config.yaml
d_model: 256
d_mlp: 1024
activation: "swiglu"
norm: "rmsnorm"
positions: "rope"
rope_base: 10000.0
qk_norm: false
bias: "none"
init_std_o: 0.0
init_std_down: 0.0
lr: 0.00364
warmup_steps: 200
train_tokens: 632600000
MLP neurons of a small language model. Each row is named by its layer, matrix (gate and up: input weights) and neuron, and shows model dimensions 64-127. Each number is 200 + 40 x the weight over its row's rms, rounded and kept within 0 to 999. A neuron's up and down rows have the sign that makes its largest values positive.
After each neuron's rows, "fires on" lists the tokens most often at its 100 highest values on Wikipedia text that the model never trained on.

L7.gate367,174,231,190,173,242,245,199,168,224,233,234,179,145,269,209,118,190,190,217,196,226,178,247,157,171,220,184,233,192,204,155,124,162,242,251,210,146,200,228,172,195,186,227,152,130,179,206,228,241,233,188,189,250,197,222,150,239,238,226,219,114,252,145,223
L7.up367,242,231,120,186,232,89,207,229,221,182,190,220,254,179,226,253,208,186,225,203,167,179,176,285,149,164,113,230,186,199,199,180,221,165,231,240,272,228,158,232,197,164,208,182,199,253,160,170,235,197,94,262,140,239,228,177,262,139,269,310,133,205,215,175
fires on: "et", "ot", "it", "di", "at"

L5.gate171,193,174,270,191,225,250,227,208,272,265,274,154,200,257,280,261,181,142,266,156,159,167,262,175,249,194,225,171,157,189,193,191,190,245,184,224,167,287,204,199,188,236,162,231,167,240,147,242,160,247,208,148,157,254,173,195,193,242,114,208,224,138,165,140
L5.up171,186,205,217,128,210,262,238,225,187,171,210,111,163,276,234,187,196,243,215,214,124,243,216,165,201,119,186,171,147,188,212,243,201,178,174,150,147,197,193,227,199,234,200,196,206,236,191,221,224,241,189,238,201,228,180,123,161,127,185,142,158,189,246,128
fires on: "\n", "d", "id", "it", "od"

L5.gate920,222,178,168,130,204,228,199,211,187,223,174,164,184,202,179,259,191,150,257,144,262,184,258,250,150,167,226,262,232,188,251,171,134,160,128,163,173,175,154,187,252,259,199,160,226,206,170,226,222,278,174,225,170,199,228,193,257,223,86,110,256,122,198,227
L5.up920,218,183,223,239,218,144,210,259,196,215,123,217,221,204,250,159,182,271,251,178,186,221,155,259,198,201,188,145,194,197,206,269,144,148,225,256,236,117,135,180,236,216,250,175,217,238,146,106,171,246,225,169,226,179,230,165,203,260,138,89,230,176,223,200
fires on: "°", "′"

L5.gate522,275,302,159,168,226,262,172,184,240,161,161,231,218,153,236,230,236,166,185,223,145,226,216,240,214,226,150,238,156,178,227,160,201,243,215,176,250,177,220,155,242,189,141,172,242,235,251,236,189,186,202,228,173,248,88,151,180,122,239,273,166,201,237,210
L5.up522,136,211,262,189,257,186,189,207,207,188,187,106,177,301,210,279,164,162,149,189,142,227,161,165,169,235,214,237,114,244,199,155,206,205,244,176,180,256,231,239,240,222,223,198,217,156,150,184,167,99,179,271,175,191,264,271,252,175,208,282,254,191,209,167
fires on: "'", "y"

L7.gate777,237,193,170,236,247,279,301,277,218,208,250,248,223,150,200,221,235,146,211,207,236,181,244,201,231,213,212,220,222,179,206,230,129,198,230,246,211,223,181,128,203,269,191,166,230,187,197,168,165,183,125,197,147,276,223,224,261,191,195,226,189,254,176,226
L7.up777,171,168,192,226,192,243,252,216,180,267,215,163,251,203,226,134,181,298,245,177,172,249,223,197,210,193,252,259,207,208,208,207,260,212,206,139,247,235,305,153,153,236,243,215,173,155,160,151,268,236,139,201,163,185,193,208,87,262,157,204,222,212,291,127
fires on: "vis", "tra", "ed", "dis", "lim"

L7.gate262,240,182,133,160,284,241,139,220,281,170,191,187,240,165,140,177,240,203,215,228,209,246,126,240,207,201,225,178,200,188,155,261,235,265,201,148,211,201,210,172,163,235,245,170,133,160,186,194,220,236,230,228,107,186,150,176,236,217,205,226,202,165,153,169
L7.up262,210,273,185,291,221,206,189,155,229,177,247,189,258,231,214,145,191,198,249,270,143,309,200,243,223,118,183,222,232,234,174,173,230,276,157,140,199,250,233,233,196,215,196,195,183,235,186,233,227,199,253,222,167,167,158,248,200,216,148,231,293,270,244,324
fires on: "O", "le", "si", "wi", "on", "We"

L4.gate830,224,185,162,164,111,179,153,236,193,242,154,155,227,201,170,214,163,188,196,168,180,201,261,131,182,239,191,227,177,247,207,160,219,205,141,163,210,226,153,171,179,253,162,150,187,170,199,175,222,203,233,197,164,151,173,174,113,163,278,194,177,182,178,228
L4.up830,235,196,177,194,183,222,123,178,152,228,170,181,193,245,248,147,142,242,141,168,178,199,269,173,210,186,229,224,199,137,221,220,201,182,263,172,220,253,175,191,225,203,176,168,218,260,230,265,188,156,163,196,208,173,204,176,178,170,210,221,164,159,239,225
fires on: "This ", "om", "this ", "October ", "with", "ateg"

L4.gate1020,193,134,134,179,212,132,207,184,170,143,211,166,204,226,219,173,248,196,236,268,153,200,153,175,221,223,244,148,175,139,175,205,245,191,121,214,217,224,159,208,148,258,164,162,235,249,161,233,215,199,266,238,132,199,160,196,241,216,282,267,218,192,154,187
L4.up1020,163,249,214,253,218,190,194,258,207,172,233,248,191,249,200,187,217,226,232,203,241,242,216,204,236,225,181,180,164,316,213,244,134,211,240,215,175,186,261,207,192,287,264,221,189,235,214,192,148,195,200,193,137,237,198,208,168,220,202,239,163,238,193,254
fires on: "le", "ef", "el", "si", "sel", "n"

L7.gate448,238,187,171,193,218,173,191,192,159,214,183,174,230,134,231,213,138,142,209,209,260,212,210,276,178,196,229,167,182,224,231,204,149,167,163,207,266,196,176,188,162,306,218,169,102,183,182,160,174,251,198,207,218,198,240,260,172,235,135,176,168,153,244,189
L7.up448,166,167,175,222,175,160,135,184,223,150,250,200,254,125,168,150,173,227,211,182,244,194,177,235,198,184,134,163,210,216,201,177,110,242,217,137,194,173,171,167,254,224,171,158,191,209,215,114,281,193,182,205,154,169,183,193,300,196,178,261,209,256,254,161
fires on: "′", ",", "°", ".", "g"

L5.gate935,165,178,126,266,210,183,152,108,224,140,199,157,246,130,152,216,184,176,203,222,195,219,205,197,225,235,183,199,201,197,151,242,182,145,254,186,230,251,176,148,187,140,258,218,106,239,101,186,206,183,168,238,219,214,198,175,167,239,176,210,250,177,169,228
L5.up935,229,175,220,218,142,215,213,190,183,245,203,234,162,217,169,153,264,134,186,180,170,192,230,203,226,176,267,178,198,258,244,230,194,212,204,219,275,310,127,171,210,196,220,147,219,198,199,230,187,101,219,193,213,180,128,159,245,184,151,169,200,177,197,214
fires on: "pres", "n", "identi", "ti"

L5.gate40,210,166,162,248,173,104,191,114,230,217,219,167,203,222,272,212,175,187,189,197,199,198,250,201,168,230,186,246,225,272,225,187,160,176,234,212,263,245,110,163,196,180,178,153,182,245,131,191,186,230,232,206,240,167,232,180,250,251,230,253,224,155,176,170
L5.up40,185,177,234,192,272,228,209,215,147,193,184,251,247,191,161,185,266,221,212,234,161,137,196,200,171,163,237,202,243,205,259,192,251,183,239,201,200,250,185,156,218,274,185,208,216,232,197,218,220,149,269,280,102,214,156,246,288,236,208,136,167,267,175,256
fires on: "for", "prot", "t", "tran", "ri", "For"

L5.gate344,180,204,190,149,258,178,212,223,193,205,207,111,200,188,217,191,213,264,212,161,202,214,178,225,152,199,244,199,224,174,168,226,217,208,164,187,219,234,205,230,195,183,177,190,198,177,218,194,193,229,179,268,190,174,222,169,166,341,219,267,186,150,171,139
L5.up344,169,237,211,172,220,138,175,183,215,218,199,218,230,258,179,268,207,172,169,154,181,169,217,159,193,230,152,108,126,163,169,188,232,156,198,152,187,273,231,216,137,197,216,263,143,225,163,214,176,248,188,217,159,257,251,188,136,231,172,152,211,229,298,225
fires on: "z", "th", "w", "g", "ven", "y"

L7.gate579,226,211,176,164,240,174,217,223,118,154,241,158,330,144,223,161,235,191,201,289,262,151,260,226,176,221,181,99,183,128,232,207,207,182,215,196,158,209,140,225,244,246,242,230,183,178,216,180,224,222,156,249,187,261,254,183,274,182,234,274,181,217,135,192
L7.up579,230,214,190,140,189,221,244,237,159,228,196,273,194,161,175,250,161,224,163,196,186,304,285,173,152,175,244,223,282,173,252,269,338,178,140,154,210,166,148,160,193,247,220,178,206,225,263,165,149,252,258,189,101,175,231,140,217,209,212,174,134,158,266,178
fires on: ".", "′", "el", "al", "rid"

L7.gate86,201,210,221,214,248,204,184,193,154,236,181,198,139,217,171,207,237,135,196,262,179,226,244,264,227,196,197,187,210,140,248,255,213,181,280,234,192,155,189,234,142,222,205,228,286,187,153,191,202,201,212,159,221,196,140,186,120,173,148,185,185,216,159,200
L7.up86,211,245,203,211,213,246,197,187,216,293,215,180,207,155,194,204,182,174,300,178,261,263,128,194,181,208,238,305,220,261,198,148,254,217,128,202,122,218,258,184,229,188,238,238,198,168,180,195,195,220,232,197,212,256,159,189,230,158,187,213,285,246,204,194
fires on: "A", "I", "V"

L4.gate341,265,190,173,168,196,162,161,218,259,231,199,210,215,225,237,172,200,119,160,128,190,198,240,226,195,182,130,163,214,226,173,165,242,208,220,240,231,132,199,227,177,193,210,160,241,252,239,174,237,127,213,204,221,152,195,177,202,177,222,195,255,166,152,177
L4.up341,171,182,245,231,194,185,153,228,159,173,139,236,219,172,217,198,173,200,197,145,229,149,215,153,173,140,215,184,189,181,199,172,222,154,180,258,258,237,170,121,229,197,199,166,247,201,183,281,217,281,187,238,216,142,172,136,104,125,183,230,148,222,216,224
fires on: ", ", "17", "7", "May "

L5.gate558,229,133,198,191,209,224,178,186,117,231,242,216,203,231,195,146,171,176,135,211,272,228,270,256,147,244,237,186,209,248,235,143,161,191,277,225,184,218,141,152,268,210,284,211,187,165,162,188,174,164,159,179,226,223,258,238,250,219,206,169,186,222,154,235
L5.up558,191,230,171,262,189,242,151,237,266,211,223,241,190,166,231,196,161,159,230,169,249,258,143,301,225,275,201,198,209,210,157,212,224,258,236,147,186,250,259,258,191,120,246,182,152,202,152,197,233,226,288,182,222,195,168,199,241,215,202,202,162,200,99,258
fires on: "at", "z", "mo", "Mo", "an", "o"

L4.gate708,205,187,156,230,208,224,248,198,204,220,215,217,249,263,198,219,204,236,129,213,170,222,159,111,238,201,200,216,146,221,231,166,184,224,240,177,247,242,200,226,145,229,208,179,153,216,188,189,185,150,240,279,127,196,252,121,226,255,132,91,187,145,166,257
L4.up708,171,237,257,193,189,168,195,159,158,162,265,261,176,238,182,256,217,203,169,153,236,188,189,216,168,234,114,172,145,218,223,245,162,173,196,216,251,238,249,178,191,270,208,240,230,150,240,228,173,173,147,245,156,198,148,192,200,203,204,201,253,192,196,210
fires on: "\n\n", ": ", "==", "/", "."

L5.gate357,258,189,212,169,221,176,214,162,176,190,194,275,198,101,253,191,219,137,242,210,126,183,188,245,172,175,171,271,189,246,193,210,202,180,236,144,250,229,139,160,220,219,220,266,222,93,214,154,223,209,208,285,235,166,171,204,200,152,167,221,154,227,225,263
L5.up357,187,287,226,151,241,215,176,152,286,194,170,169,241,167,193,197,224,172,188,160,163,220,173,99,148,191,185,148,197,174,197,152,218,198,173,216,252,164,289,208,191,247,247,187,250,218,231,174,208,193,214,175,219,215,171,213,197,183,237,191,196,207,144,153
fires on: "av", "ag", "ak", "h", "eas"

L4.gate366,247,140,191,282,182,181,172,111,102,295,181,228,126,201,145,224,282,143,183,201,161,130,163,151,162,257,224,304,193,189,207,163,168,221,177,247,233,165,234,193,129,228,125,161,195,182,120,167,135,264,183,192,202,199,242,165,230,247,201,225,194,269,300,164
L4.up366,244,260,216,132,280,212,223,128,264,227,248,175,178,220,194,207,209,163,190,190,117,292,233,192,205,151,177,159,192,143,236,238,185,250,182,214,177,274,182,164,274,212,134,192,211,196,162,193,187,205,152,175,217,203,137,170,221,214,217,244,171,225,208,217
fires on: "g", "cr", "\"", "'", "th", "-"

L5.gate236,135,152,213,226,226,193,164,161,210,113,205,95,166,154,180,220,182,185,207,225,201,203,235,181,289,179,163,186,237,182,174,178,185,200,220,213,225,280,279,183,224,230,190,237,188,168,211,213,143,249,191,281,203,251,222,201,261,92,230,208,191,250,202,131
L5.up236,241,187,205,229,185,138,211,237,200,243,246,191,244,154,278,224,230,179,212,151,242,144,254,216,224,168,210,242,282,311,272,224,184,241,254,248,215,170,190,229,217,188,138,207,175,208,170,230,178,243,247,193,239,170,164,221,194,255,212,180,196,199,211,150
fires on: "(", "f", "g", "mp", "all", "l"

L5.gate694,181,251,148,192,249,255,231,164,293,191,205,245,247,191,187,249,176,227,220,250,188,143,181,206,194,205,156,171,204,264,226,299,169,246,118,215,245,197,184,205,174,233,209,236,177,281,222,143,179,110,216,206,158,134,156,173,217,218,267,241,181,172,198,246
L5.up694,222,206,151,204,254,153,254,233,237,206,156,183,280,197,167,207,178,173,157,219,163,174,188,201,257,188,174,191,218,182,219,274,248,247,219,204,236,172,114,183,125,192,185,199,109,263,221,161,204,226,173,177,222,164,174,157,288,202,246,255,171,251,220,224
fires on: "dis", "over", "sur", "en", "G"

L7.gate106,223,167,199,211,221,157,240,116,252,203,70,186,198,246,138,245,165,249,187,180,175,206,236,191,181,158,160,178,268,208,200,224,210,205,227,189,231,158,147,236,199,243,207,234,206,208,153,207,122,233,213,237,199,203,161,172,212,154,149,180,271,203,174,244
L7.up106,244,183,211,148,262,216,142,173,192,213,229,189,223,185,216,186,203,232,169,196,168,163,289,220,140,207,190,243,161,242,114,166,187,250,155,257,138,139,194,117,248,249,181,193,243,208,183,171,172,161,195,219,136,284,186,205,209,128,220,154,178,163,176,156
fires on: "- ", "| ", "m", "\"", ". "

L7.gate132,244,186,175,176,229,128,187,178,217,158,271,235,315,242,164,230,193,171,169,125,187,210,227,248,166,168,242,194,249,201,171,213,192,191,205,210,239,183,153,216,207,275,227,257,227,188,241,179,207,184,178,240,251,251,219,183,228,123,197,120,232,85,227,184
L7.up132,191,217,174,215,184,178,216,160,137,200,255,245,167,277,222,205,189,272,250,196,183,205,188,249,192,231,185,274,190,281,156,233,234,227,247,186,211,249,134,191,181,307,246,261,223,235,169,203,179,119,181,276,176,231,215,197,230,234,181,137,170,291,230,169
fires on: "R", "r", "t", "for"

L5.gate408,158,173,151,187,119,232,194,205,306,210,200,198,189,307,177,223,271,136,194,173,171,192,283,118,163,172,259,175,157,229,230,255,217,213,141,216,248,253,309,199,195,140,168,183,244,209,147,181,222,224,189,190,177,147,110,187,142,202,248,224,150,195,142,122
L5.up408,182,149,180,276,227,252,249,221,208,194,140,210,200,227,232,190,272,203,276,240,147,171,207,265,253,72,175,171,169,268,198,199,223,146,142,170,182,259,195,210,189,144,241,219,205,208,177,160,165,189,161,181,142,180,194,182,229,193,149,157,217,175,222,178
fires on: "d"

L5.gate618,177,208,293,161,163,279,206,168,252,175,179,196,224,168,222,174,131,234,245,242,188,181,191,192,203,190,193,287,295,110,177,208,181,185,188,232,228,226,141,211,184,209,124,171,169,186,197,192,234,197,259,186,213,238,223,169,250,187,201,130,219,226,147,151
L5.up618,210,96,203,246,217,181,177,163,159,188,185,214,184,141,113,176,184,254,189,180,232,173,181,241,231,176,164,200,278,210,149,196,137,143,234,203,209,199,240,204,141,177,171,163,227,238,182,192,178,214,110,214,197,217,203,213,111,209,241,289,171,157,194,217
fires on: "Cor", "mov", "or", "ar", "cor"

L4.gate686,286,193,160,204,202,175,186,237,238,279,256,213,211,139,169,266,189,125,257,157,208,213,151,266,171,240,154,201,231,230,217,177,224,222,228,195,193,105,176,143,135,172,191,157,204,182,134,107,197,95,203,250,127,214,163,229,202,256,198,188,196,197,139,212
L4.up686,247,155,177,205,255,212,204,286,257,156,231,186,251,166,243,299,234,217,247,159,203,200,179,228,196,191,234,252,180,124,213,203,160,157,215,169,204,154,171,318,180,242,231,203,155,204,217,216,306,152,184,229,190,192,167,180,119,280,277,226,182,188,105,204
fires on: "| ", ":", "es", "list", "of ", "od"

L7.gate824,252,180,167,229,207,289,207,206,239,174,215,205,205,204,131,199,193,195,176,186,160,193,195,256,229,243,222,148,182,212,216,156,195,156,209,241,241,308,231,249,288,177,189,242,185,219,167,176,201,193,99,239,240,186,166,203,158,209,198,181,228,206,226,229
L7.up824,202,222,168,180,205,184,168,225,298,284,243,190,234,199,249,124,217,191,198,171,215,266,157,161,186,198,200,137,199,122,163,179,233,222,186,185,194,269,234,223,176,221,177,200,188,211,264,159,216,166,228,153,223,288,215,181,179,195,224,317,227,212,208,193
fires on: "ac", "ti", "di", "inc", "op"

L4.gate712,240,223,169,173,203,238,256,192,169,186,167,219,170,236,80,226,168,144,208,151,223,135,240,223,162,264,207,192,231,197,247,246,196,160,195,210,267,174,159,182,251,225,201,166,224,186,170,267,148,236,208,236,256,171,183,183,207,206,195,204,217,225,149,198
L4.up712,248,213,225,211,164,165,158,228,161,173,168,228,201,231,206,188,190,195,185,130,223,213,199,147,171,267,162,237,173,130,185,150,117,180,209,235,222,200,196,200,260,249,292,205,161,267,239,178,136,196,229,209,174,212,261,237,221,209,190,143,141,246,144,245
fires on: "in ", "on ", "by "

L5.gate252,138,188,197,245,180,210,154,234,279,238,148,210,214,212,195,218,181,163,142,183,209,180,192,214,220,201,173,162,174,174,143,210,156,244,163,169,234,248,216,349,188,169,174,236,190,192,166,182,186,210,191,97,151,187,194,161,194,151,227,191,313,205,167,196
L5.up252,170,231,216,188,156,191,187,189,141,239,182,217,110,281,211,285,211,183,224,188,241,178,198,173,214,208,225,193,232,238,208,123,176,199,238,127,254,143,282,255,116,122,230,228,198,146,188,153,145,171,183,205,196,220,104,146,230,235,205,179,224,187,227,219
fires on: "stre", "ay", "Jan", "ick", "n", "in"

L4.gate291,229,122,265,243,203,209,186,132,140,252,184,115,218,218,193,193,178,270,152,209,254,151,201,203,217,255,179,174,201,184,232,199,164,189,124,183,217,211,223,199,190,210,213,260,222,236,208,238,199,193,223,218,177,176,237,147,194,108,228,82,169,171,240,220
L4.up291,245,178,252,165,274,161,201,181,211,223,208,207,175,217,123,271,188,146,105,194,278,197,169,238,184,177,148,149,275,271,173,267,170,196,221,166,220,167,198,231,119,203,162,246,253,154,144,165,267,202,220,249,194,187,233,236,238,168,227,108,226,193,223,194
fires on: ".", "12", "13", ": ", "9", "8"

L5.gate328,200,192,237,173,183,170,264,181,193,232,250,272,169,266,242,178,244,151,267,146,229,197,247,195,224,208,190,293,200,240,240,206,143,191,195,207,288,179,179,135,265,171,179,197,296,176,257,280,219,199,117,211,98,266,191,219,249,199,189,323,212,144,129,205
L5.up328,142,147,186,160,271,181,219,171,108,193,237,172,134,181,196,223,274,213,280,181,246,212,212,208,214,120,272,210,190,212,206,229,167,135,303,232,267,167,169,237,197,248,206,187,202,244,170,240,219,229,214,174,164,197,176,225,119,265,187,140,170,180,134,198
fires on: "sh", "and", "ish", "y", "yr"

L7.gate38,143,200,147,156,175,215,228,241,187,171,134,282,215,299,213,308,208,210,197,168,212,187,216,154,211,207,221,253,234,184,209,201,206,176,157,216,228,131,206,182,207,250,209,275,276,162,173,212,224,254,246,113,181,192,227,212,196,181,231,185,193,174,266,175
L7.up38,204,203,136,231,151,178,156,181,184,261,106,233,181,162,241,253,180,240,193,240,229,262,216,250,197,166,208,218,155,162,211,174,191,226,217,232,236,158,170,241,203,205,224,172,182,281,294,245,211,170,232,234,156,172,195,182,224,187,152,177,197,208,140,128
fires on: "y", "some", "|---|---|", "any", "it", "o"

L5.gate107,236,201,184,210,178,222,277,160,164,253,152,220,264,209,146,155,166,254,231,179,222,152,191,127,197,144,166,245,246,249,225,220,169,200,191,236,229,200,192,152,203,204,241,224,225,282,144,207,219,252,187,235,259,120,151,221,277,205,189,183,188,180,213,264
L5.up107,212,207,129,267,184,206,176,123,177,203,215,206,221,152,163,189,262,179,249,214,161,175,170,251,110,180,150,176,250,168,226,195,181,177,199,300,179,220,228,181,185,268,210,240,184,203,170,125,210,223,176,183,227,194,225,161,220,252,225,241,140,177,222,264
fires on: "- ", "f", "u", "ef", "ti"

L4.gate190,125,69,206,179,210,161,216,162,233,173,228,168,209,165,259,237,162,202,275,160,137,169,201,191,139,186,255,226,168,172,235,213,266,224,203,184,245,160,180,219,276,226,200,282,219,200,191,194,168,168,111,189,170,205,168,179,246,182,139,291,232,212,195,195
L4.up190,180,171,186,212,219,182,165,187,155,256,222,202,219,149,232,174,231,275,267,266,182,160,157,170,195,191,303,270,109,220,202,196,183,270,180,218,193,225,208,193,204,260,226,273,222,203,261,255,231,242,187,194,239,226,238,215,216,281,208,195,190,235,200,187
fires on: "s", "y", "an", "ot ", "ail", "g"

L7.gate529,154,177,194,290,107,204,266,242,146,201,157,184,169,187,252,210,204,230,206,307,204,153,248,178,165,130,252,172,165,152,282,204,192,189,206,220,175,144,254,153,202,248,172,186,179,224,197,195,235,265,199,274,243,174,203,162,208,145,203,248,171,206,253,204
L7.up529,139,237,182,185,190,204,230,176,178,187,269,184,216,210,206,193,225,252,226,134,244,210,174,199,174,170,153,211,223,221,257,209,239,251,179,248,144,255,142,170,160,192,232,156,246,178,144,162,159,171,148,121,228,212,152,213,237,208,167,214,183,213,229,237
fires on: "f", "em", "om"

L7.gate452,148,160,214,177,201,268,222,162,200,292,208,196,183,236,246,215,172,224,239,162,210,133,209,184,214,135,137,178,166,155,254,207,205,227,190,216,163,154,176,172,236,199,238,111,154,238,107,149,202,227,281,161,248,144,192,274,224,240,184,190,218,182,183,245
L7.up452,186,229,159,127,249,203,214,240,227,189,215,259,215,194,264,194,144,206,140,216,140,208,204,244,195,196,158,218,242,174,211,109,211,158,231,178,265,197,181,193,241,226,258,184,226,297,188,171,237,236,130,218,192,193,198,189,181,226,159,184,258,185,173,175
fires on: "it", "s", "et", "at", "y", "("

L4.gate386,155,214,244,186,196,225,199,138,226,185,157,145,194,239,154,242,227,172,214,234,202,163,275,197,140,185,181,232,189,176,188,187,264,206,191,210,216,190,201,159,165,247,171,200,264,208,190,245,182,194,281,233,164,220,228,204,237,134,181,176,229,192,229,192
L4.up386,232,196,220,193,225,240,193,104,230,122,194,132,201,216,182,221,214,191,251,199,245,205,270,137,188,141,157,236,226,214,202,198,209,223,200,157,228,207,132,183,223,198,112,214,244,162,169,263,211,195,222,267,208,272,216,184,269,198,168,129,236,210,216,200
fires on: "- ", "m", "us ", "History ", "an"

L7.gate1000,262,108,217,177,230,183,139,227,173,191,212,132,281,219,182,215,252,206,196,279,207,173,182,209,213,227,270,181,194,242,227,219,155,187,181,202,250,202,188,224,215,168,274,158,172,121,207,170,237,166,269,197,177,260,234,244,224,226,231,123,181,226,134,209
L7.up1000,201,177,269,154,171,254,174,213,148,167,195,199,197,229,222,217,199,267,314,219,206,242,203,217,160,159,218,137,219,265,229,265,235,180,205,228,202,158,220,296,207,232,195,196,171,197,235,135,272,281,175,140,116,210,278,154,282,140,172,287,203,174,225,276
fires on: ".", "ator", "Species"

L4.gate62,167,148,162,211,115,206,253,226,159,182,187,183,162,107,220,219,205,119,259,124,149,111,183,105,228,194,171,170,215,166,300,200,202,138,227,188,124,184,230,138,161,208,214,195,233,186,202,193,255,150,194,286,193,164,279,184,178,184,220,219,207,213,157,235
L4.up62,227,237,233,219,204,258,186,187,120,163,164,291,160,234,215,272,191,206,137,199,201,165,221,261,178,252,203,259,191,167,258,199,150,172,198,201,241,181,205,197,196,285,206,208,221,186,201,197,184,172,170,229,243,133,219,205,177,176,291,135,133,254,255,216
fires on: "i", "v", "av", "rit", "al"

L5.gate474,161,186,134,218,233,233,225,194,187,253,236,204,165,240,128,229,251,239,225,191,170,221,172,354,199,174,237,284,211,202,157,183,234,187,201,207,140,175,173,293,198,215,226,154,139,122,214,154,179,214,256,155,223,232,249,209,196,206,155,319,195,200,176,169
L5.up474,177,200,165,223,204,183,181,144,241,195,168,204,267,231,185,221,246,136,208,171,123,218,231,119,135,308,160,131,207,234,260,203,241,206,251,145,181,189,238,161,215,256,257,214,190,195,193,168,169,237,193,257,198,203,182,230,166,241,123,218,237,256,220,227
fires on: "g", "an", "ou"

L4.gate972,174,135,123,133,141,213,175,214,171,201,181,256,237,240,135,146,145,285,149,226,196,141,187,263,182,180,279,201,157,220,161,208,206,158,234,199,251,230,175,198,203,278,123,195,243,165,209,169,163,170,169,208,267,226,243,224,244,252,194,153,185,217,178,150
L4.up972,227,283,234,218,243,236,233,210,189,169,172,245,226,226,156,172,140,104,230,226,257,222,219,169,280,261,230,258,160,156,146,209,164,190,230,156,159,174,175,193,247,321,215,177,271,183,194,217,165,223,199,214,229,172,283,281,283,239,198,112,147,199,188,186
fires on: "in ", "of ", "but ", "and ", "to ", "by "

L7.gate102,228,88,143,203,192,185,154,248,235,182,206,286,307,177,223,215,195,169,164,164,223,200,245,250,191,207,191,239,246,132,157,294,196,175,129,176,221,229,158,206,221,185,200,212,213,190,212,162,219,218,198,195,172,197,267,242,154,234,193,242,195,182,267,131
L7.up102,153,97,177,177,230,167,247,235,185,208,136,241,216,158,204,205,203,190,188,194,161,231,179,244,121,276,224,134,203,196,189,258,185,152,212,253,288,193,176,166,191,209,213,223,137,200,193,187,175,272,255,207,217,241,251,240,193,238,176,158,263,209,220,175
fires on: "Z", "G", "z", "Ch", "ph", "O"

L5.gate884,259,159,180,191,139,201,207,184,236,140,210,253,247,161,212,156,131,227,196,179,219,236,266,265,281,184,184,199,168,227,215,191,174,146,254,245,219,217,233,195,317,287,173,195,197,255,225,175,173,145,211,214,211,229,197,194,143,189,157,208,103,189,279,216
L5.up884,235,197,225,240,185,205,194,152,72,213,257,279,230,194,190,212,172,186,184,196,198,263,194,172,189,163,157,211,150,96,165,209,151,140,152,171,206,159,205,195,307,206,240,267,191,169,242,230,169,168,179,135,208,177,236,135,167,208,150,189,213,140,245,161
fires on: "Indi", "/", "ar", "aj", "ag", "born "

L4.gate290,175,199,172,186,171,228,208,227,162,203,177,179,215,198,163,180,154,119,126,189,201,196,151,263,243,144,195,206,177,215,206,218,142,168,207,221,189,179,209,194,226,196,201,147,201,184,123,243,273,212,165,112,176,179,257,199,198,275,195,241,189,184,196,210
L4.up290,159,186,166,241,176,242,222,235,209,232,128,219,268,257,214,132,268,250,259,172,209,216,266,212,199,270,240,167,129,239,138,208,191,179,157,166,206,243,270,247,187,207,171,146,152,190,183,194,220,264,253,136,208,271,185,161,211,315,231,178,258,196,216,241
fires on: "an", "en", "on", "mo", "inc", "and"

L5.gate593,192,170,158,242,177,193,212,198,231,163,187,161,147,174,183,176,236,139,219,205,151,125,171,172,225,161,228,190,168,219,176,240,173,256,217,230,209,198,198,257,183,209,251,232,259,201,185,272,141,233,244,228,234,213,260,148,199,239,181,244,192,178,198,222
L5.up593,129,296,255,211,198,175,188,152,153,198,293,247,206,210,157,162,184,216,171,130,136,184,225,207,174,208,155,130,187,222,205,167,170,203,204,152,183,220,205,173,172,225,149,263,204,222,193,226,174,196,175,205,190,215,210,144,172,168,136,165,265,268,135,198
fires on: "==", "I", "/", "ul", "b", "p"